Weights of a small transformer language model: RMSNorm before each block.
MLP neurons of a small language model. Each row is named by its layer, matrix (gate and up: input weights; down: output weights) and neuron, and shows model dimensions 336-431. Each number is 500 + 40 x the weight over its row's rms, rounded and kept within 0 to 999. Numbers have three digits each. A neuron's up and down rows have the sign that makes its largest values positive.
After each neuron's rows, "fires on" lists the tokens most often at its 100 highest values on Wikipedia text that the model never trained on. A number after a token or word is its count.

L7.gate597:545414541422506491485437458503500535519536487537497564514588468445460460570537493497558488576499458419424451515418490495472445465533488465532563524458497501546516535525476513500467462495473478509506531515557527502578559423512486515509479544525520562445473489508460456515536524502541503463
L7.up597:513497552581563524515441497500508606460525535463465500561432490490512455469551423435464523569459490497507513503418467405465486524433503489508468524470498513487517448569501429476524473457399559534455490472492503500471510490471478496518468528523480440485445455427444451406512551530558490556
L7.down597:506490512486470480529486463457540483458439510483420463455492567560487542548477563474459452491533456454540563418524562575548570493531481530504513504495552480502517480449589488434469489459570456499528514546458530458475519496555578504488472529495512451508444493446504502541368531512500462519
fires on: "ly" 13, " not" 13, " also" 9, ":" 8, " Apps" 6, " only" 5

L7.gate767:471469528507476487503552561467493504529534465466487478471474507490552467477444540515483482537440521468501508499509473454592580484409529526420444527506481477512517402460455575482499526501503546554571448562472445532492567504426462493459513453503548481435533518460450522525525524533461475470
L7.up767:536512512470540509500497514517509486488458458478561490564548516445399522540503508541520588513587523432491515550481553473485464427479460575497491428466587493504577453524518459505504551406403486531509450532530470507534487557458460564492525543430488482628459466531463525462502513438440504450
L7.down767:481504545523487543559588504544490533520544491488431502558504499512535463501507525527472498550520418506503529549502518485488553442575510481528490519505475561500488522444549525491463546565486498442570457501462510540526571521517525434451526459501501590487450538466462460464465531550514461494
fires on: " Win" 16, " MF" 10, " Year" 8, " Rank" 6, " medal" 6, " Loss" 5

L4.gate620:537522570465501550517500496535550476520471431448460442530505460494438545497529515536516491526424506436442422541546491536479477490453447453490447447559456476526475512506527502475533447483444458577520519453456558524477524499443443540518515510462515480475537495436492492487570476406434490531
L4.up620:515491537541438535442472492474481535471498550544480564521463488527408503501476451490526540553426460488454557549491578441452493483530454449520590495504478520512497494521549474485533566516454531492519480502497530576463475444570450490464471474414533495506567493480510446598429523496490426506
L4.down620:517449499550485446448485566482497522490555483532518475503545579493581464491490590472528459578511502541524539496485500478534511500532543483449453552506500472511478467570465449584422488505426520554489436558555423514532478469481550428508530560508511485503561519459489473557525463432468506526
fires on: " and" 30, " or" 25, "t" 9, "and" 4

L4.gate883:512480510496561539481554533513458444466491444538516559521566503468483453520525469508531544597551449451478490480403539467508518523526512504447550558487494475516444501536550494498555494455503484583496514563475494475458498521464468481552475523553517536474499427584451532569540541511482527476
L4.up883:538482557513527541465464492484494511492517402499499537506578542560570478550574465528542495514468410497463484431458536498452515431503463468527434530502471432507463486500535462469520438473512518516498534499477562461478475524453470426513477536521529499516462509473466490596448477571509491508
L4.down883:502539518523493518486468457515528567544551500486462468508491548531572491485527481469531465455478531511481543504542480525412527497459466464501409496525459541461556492449494520485490480506484516459473499477422501496457437456451527508450507558486463439551477516447451536509523478500564438437
fires on: " |" 45, "ca" 8, " gave" 5, " only" 5, "ti" 4, ":" 4

L8.gate799:534462542453564540598458515507529485443492521506384449432500455530461442562476443480544504491460528514477458445523488489530566617541471534581467542514560486532517565441457531458556469529501463430475494497533556442551482458464530474429531530525536535475447459537483585491439512515538474461
L8.up799:514458508508475538474512447573543543517536540460473426526476546512485547515527445570459521494474517377531458518472489544428534444417518472520551522535559586434452479455533580495475524477540510468533464536457459495507463526499539505440482504591520563551551512567513520582513481499483498546
L8.down799:468450510512481511538508519484495546511511532462477528520526467500532452533497550507510523516509523512507512496510529446481513532495533463545502530453497439554515461464528472507450470519574508519485498523462484535503518557519454461526450538504481501469519519453462540455300568432526586427
fires on: " a" 48, " A" 7, " I" 4

L2.gate458:504539495541511608562486518457499499573514532570483529557518451546498489504534530534514451546510434526506519535461483484533510469514435576497397478488489455394523494479552456501487497491498485494496485533505545536493532537488436504385539496497539539496501536504540463488483490530450585489
L2.up458:593509459459502495574484539439486590451540557468527520490526492554479573501489477486503445550461487461524493503478491497508514510547563496500507518482468444548555459445498500539476486453446466490500515518526480449466494475500509503468521512503514477511521569518610463545458494479526606483
L2.down458:444461514465473489424491458534502507484493473438496421444404559463572489487466532439487438502491593499484402501486497503494460480452523478505564525507534484552477504531472505503489498542539495498498490542451497394511451493494562479547455503509531485484535531493446478510416523451489451533
fires on: " =" 29, "age" 11, " player" 9, "ess" 6, "=" 6

L8.gate658:535493448501517503463493521463434510530466552541526455474508501520473460569465498525529529496463552517520451538503581538507502504574435592516504470519539509467534493494511457484508500505512504552496497498469518461483488482431536498511517496457471454556523346521433484480496488500513449534
L8.up658:456499434505527490459486567489507594521531463534437488539458488552511515440475472487496552523454420574506504553476482520567567525512576533527490461512529464482513520519548556493464468493420514477542485539500563503534446534504522546549493469484478463480510529442472482497538476540486505549
L8.down658:568469498505525517444517472505514465524451551458524460465446488523458500510494498540454455511499505462451550541491419469455528461498518490523417524544507492468472514514445481451502470523518535474570536464500456524450526455536465443538526542529522464529464484417463472537460564525552496515
fires on: "–" 32, "-" 15, "|" 10, " Tour" 8, "\n" 7, " to" 4

L4.gate3:571464457444501538511457574507549528507504448439473478543513539545494535488508491488508517569454498498524517551414539544546458517515540470466537512605524502568483473513512545538479481492551511495536501477441516488493551513554481441529570559499592481512493575477521500530531506449423592515
L4.up3:442514544481449547433518463437462585477588509471504510463502564437532492497498529437476510463536551519445533459478500492481511531552463489515495591475457492499489505514503429529566495522528518568524523520501457462400478532515470485498558533552435546586453478547523499530533536502479518467
L4.down3:496534446545500484552507487559486484490499472450486564471467444515444468470511518504489479465495458463513493532480418543488481505563455481477473484528540454474478508541511560494433571547504495468543427517452455456535512538566516464499510444499511463565477480468444541480404513462470491468
fires on: " 0" 25, " career" 8, "th" 7, "est" 6, "all" 5, "23" 5

L2.gate512:469570586509584538553463526559557507580515455471463546496500487465562456417517484410521506537480445507492524512500449491507491513453505508564519480549505526459565509492465483474538445448533522508440484506491463492464591455494497490494502486471505498477451478459517461497480439549538492452
L2.up512:453457507569484522601405465473520431494537525396523534482530479470514505557446557493517458514489479531500488506508572484514568482513524435539447546535528523439409484419507555440561543531500513426539425476436412502492513488515492448446586465495487423455465485476503531498534528508498567489
L2.down512:471516546488524561459457498484474407525504418514430563487465507482531468467485472424503490523494473439487485499417477475506472463502459482578538453480499550546500454501468435522510453470472475529447509507483479502478560483487507440541545499494453557460459468440514438490373517553504452566
fires on: ":" 61, ";" 29, "—" 6

L4.gate668:447488502539454485463460501496491395487486512514543515492579575527486431413428498458533540555532487470481478490488529509565402517451469404614540477495516523568482497469476454522563474501463550400487452520450439468456535520603539518454536566475522471512467534489558498501465538484531503484
L4.up668:542560474554561456505405504499503556544503475512531524464569525479526490478466507473537482461549467503541517508405526477500461558517470485471430472565501480484500503534487467472546556439456561440444462542528442489468516535464517423518574511429570462443514498463457475431507505493537559495
L4.down668:491419460474493528483507457513427430414447401505493505491490500518508488450525425490519476483437514452461507483567511458488502462442465503590554569510524533517488502509535512541461446537498469518493416570492560538456605508506466505493542535509495478498467528505558433499467517476499431485
fires on: ":" 31, ";" 28, " (" 18, "—" 14

L7.gate944:483494587482493478453510450461465544484447467497506491485505502578529527539540505434559534486517509508533440490517466446574490474439491553467556431416519545494555462524535451493523441462456498485530503574496492506446533525558500455512505521503516440561476387480482452464461449531437470460
L7.up944:447475457572515490472500537530446542551519472537490468492503539507520514561485505522463475472460469546557503465490511544471504453560482450507487523436453457477562545534500589459508464551490552461522499550500488499491497585554437558473530505572467484533576449497525494501542488502519478521
L7.down944:522489509418520521488479503523546458565453459484568533506457449513465479518516557488589525496538409494477504549541495545446454474393475498553491482512498500526474457527476527468501536473500455484462483449501465431496511535529498463501487551501440590486501404559557561559564466519479531532
fires on: " |" 28, " (" 17, " into" 8, "|" 7, "\n" 5

L4.gate404:452509520468478545519494435509543444521503516448520561422498449515499530477516566484501466535541463428508453468499526473569451533555505466530492549526494519546507487541588462549522529408551507507501461542416496544501496472529484508465509446543561508493514450489489544531595521446521517585
L4.up404:478495554514493468528511520495534545480485574537503499502505530504516570423554441480574506444571531441424524540558495442537499459534406586515462466510457472530514533480561444519461578419490523545493498499457483470463465539551452409449500483513495515521538445464527564503510486495557433527
L4.down404:528538450521515505533458456478476496508491519476523448527509576490557440505471430494482493462446607524455474530503404506539501498481522564557590443476485513538536529436447502459507536540493485604525411505511516534503548502491492514551536477519506526497502486514510532439415556475526481508
fires on: "," 51, "ree" 5, "z" 4

L7.gate540:473522465463477505583488463496551418467550526450546553513510531526480473468487508509462564511580470529483458492501447479534455478464489398578481404472457512469543423495569488518489490534502480561466439539505522510558541454449431578500568486445537436500447466581484534507488549522534449529
L7.up540:479538557403450497484538467491582491490477509509500519467530448451559543455585568539535500553500422539429476428459502492518451465521413495503549529573527524431520531460544549472465511558537482467492476432502525444487487544541467535509503571502575545452449517442478505563497440560502465531
L7.down540:475555566468511507503500514422457579532488552496426472523475529522480430518556515477493501562470558530506522545493492533517564545563530502549539431440533419547486514481489503574532538483459570588507437492562485484509519582510557477540554461525556494465504514482509516477390509602538521542
fires on: " to" 45, " of" 9, "-" 5, " |" 5, "," 4

L2.gate455:466494475540483552498511490550513486550507449417555546473568490532486550452503490469559510488529522532445474511502484567512474461433502476494482539514544504621506472401501479490560556482501512434492453518396544515445497511502511548477502509486467521564487503514472554593542516432497604491
L2.up455:425494480529459457534429550420407484460454460471542494440468469552483492455549424472578493484514529530513511556519467430471497498449450492569452471493515545505507465416465497542570548500526546508441492515438474565508520514461505533491512451548491506548584546471512517509503480440496528522
L2.down455:429471442447479474528413512440474436424464470537510491502512533526441421512496438494539496552513541469523483523455430432444497501492513511535521452466551510442555465436523562502548484488449475570486484509488471520482526485456468424473546475431542467488502527455438513534408500494515524514
fires on: "," 79, "de" 8, "lu" 4

L2.gate286:462480507456488556530539638561474561557520466551492516493529549527494464527457452484407486484476484416506522469488559485528527528487480473543570503518542530504534581432504456512565440456494518506513495551497501461478558457499460462456483505390507450539481500506474417536510511485543457439
L2.up286:481496485514506533524486494482486492463494575433483509460548570521510468505429494462456503476534458468478531428465518493515438529539625416546469490532474461538411564467544433539666458493442530486478447514432450425461501444464572450481557489494492442498501496490541511551481495488509536416
L2.down286:466497473482432516490483550520421524544509374520495528517498559494480504508489519489450446504452525540454499556535577489558530469514436569554544471470550532541524511459480480459518481493529511507491469502561506550468563468519412491518559561497483488559516471496557375492322541574578499505
fires on: ";" 58, ":" 29, "." 7, " :" 5

L7.gate455:510516536564479505498507570550555553515469430527426545517473493497489453521438538543500479508473513501475488557501503571508509477525545466519489483489491498456511451494583516443465463516482526463501506507577423399488502475497511507541474546520485454568553477541594552437474565474431456540
L7.up455:496512506587480513504465435453482453596471554541490470523515443520517593482472503498480501514481402559501535519509488466495530560531490476460449491482463474500457472488505517564503494515533511507549506546493614496502490460538479464489522499468506448452527543495497479487501452542438527445
L7.down455:521514583519506487468490600498524590473519416466477511494499489461501458482503544528525485523467520501516497542520543492533533539507543510514549498445495515487494482546523446471467441524471506524540539549452402490553466489570470556585456514543485464504529508490536574516689559577475492531
fires on: " to" 34, " and" 16, "ly" 11, " or" 4

L4.gate853:514554577422447531473467512511457487484509481498460477485507525540460487467479516488528489542510467481585467477457504582472419462421470415535420480561546511489475416406488517515593522460503500450495509484527554488480520508475504482444534539420537538506491466484529529505527411484473494489
L4.up853:445497538487489578409492418427500577446521502476531508513492495480467510479462499503528497503589446548466544489444547440526451515533492467514421449482534537545450576498537517529624544551504550470484487541465488459520535560431472537459442532505529506545455437535444512513555531539489571492
L4.down853:519523464424458482467429521512425481514454483513463533497501571480485483494537443447552459508447505427573487544488467542502467416438480523501475532514462505533503435502439526539456477509536452493449486462504518540501537494511498522455569526445417473516470564484488478435483423558508489445
fires on: "-" 44, ":" 16, "—" 14

L4.gate315:459534549522481554536476498435526486472500486465494523529537542522409496584557395524499585531524490544522480478437535502541435448528457429529475445533493474504478488545470495471506511517528452458506450476490533480467456489484507567441530514522561554518578504478531453479526471419490540574
L4.up315:500484538515503548535494471460493551543457500534584532482559506510519489476509557490491537489581447557511436540511471507471471502586526476471517452489502489507484494515533459502536434510505493489478531490526449447526509454521523499483578557515470505488522507566472537561490503437437573451
L4.down315:515523526450484496466467559529438481549516463442490525428501509493485574447471491463490493514481487508495472526498469534468528514472445508493443496434496513513434485371526529515518523523510506426550523557497532483503454504449521530503463501496454458461468576392517495487465464462476519479
fires on: " =" 79, "=" 21

L7.gate784:506525478415519540581422516526576461571466494454418464471458531556493471523491427514494502529472473476510473471485441443517571506445535506524414520440541444581503487445466555483512492559529481427474455507464527451588429468489452432511591517551551532456510533490452560495474511494497435517
L7.up784:460528510512553525561517558525511564470476520469506517478471501545464454409474486504508515457562482520437453565494507460504466488506523447558557504488539532493472434481475504425471525514529521521526471559477531401461559403556475528447580555471488444483540520487425489486484537522461611533
L7.down784:522399589505493530516541433454467500585509489499523507491542470453437519500540459538552466443470537478561513472482483525554514483543481493523552461441491493505501507469511490416545478439500535543445448496513483505534457477525476493522503422563482545493467500452439494555443568407479451495
fires on: " as" 17, "log" 14, "ss" 10, " a" 7, "ns" 6, "af" 5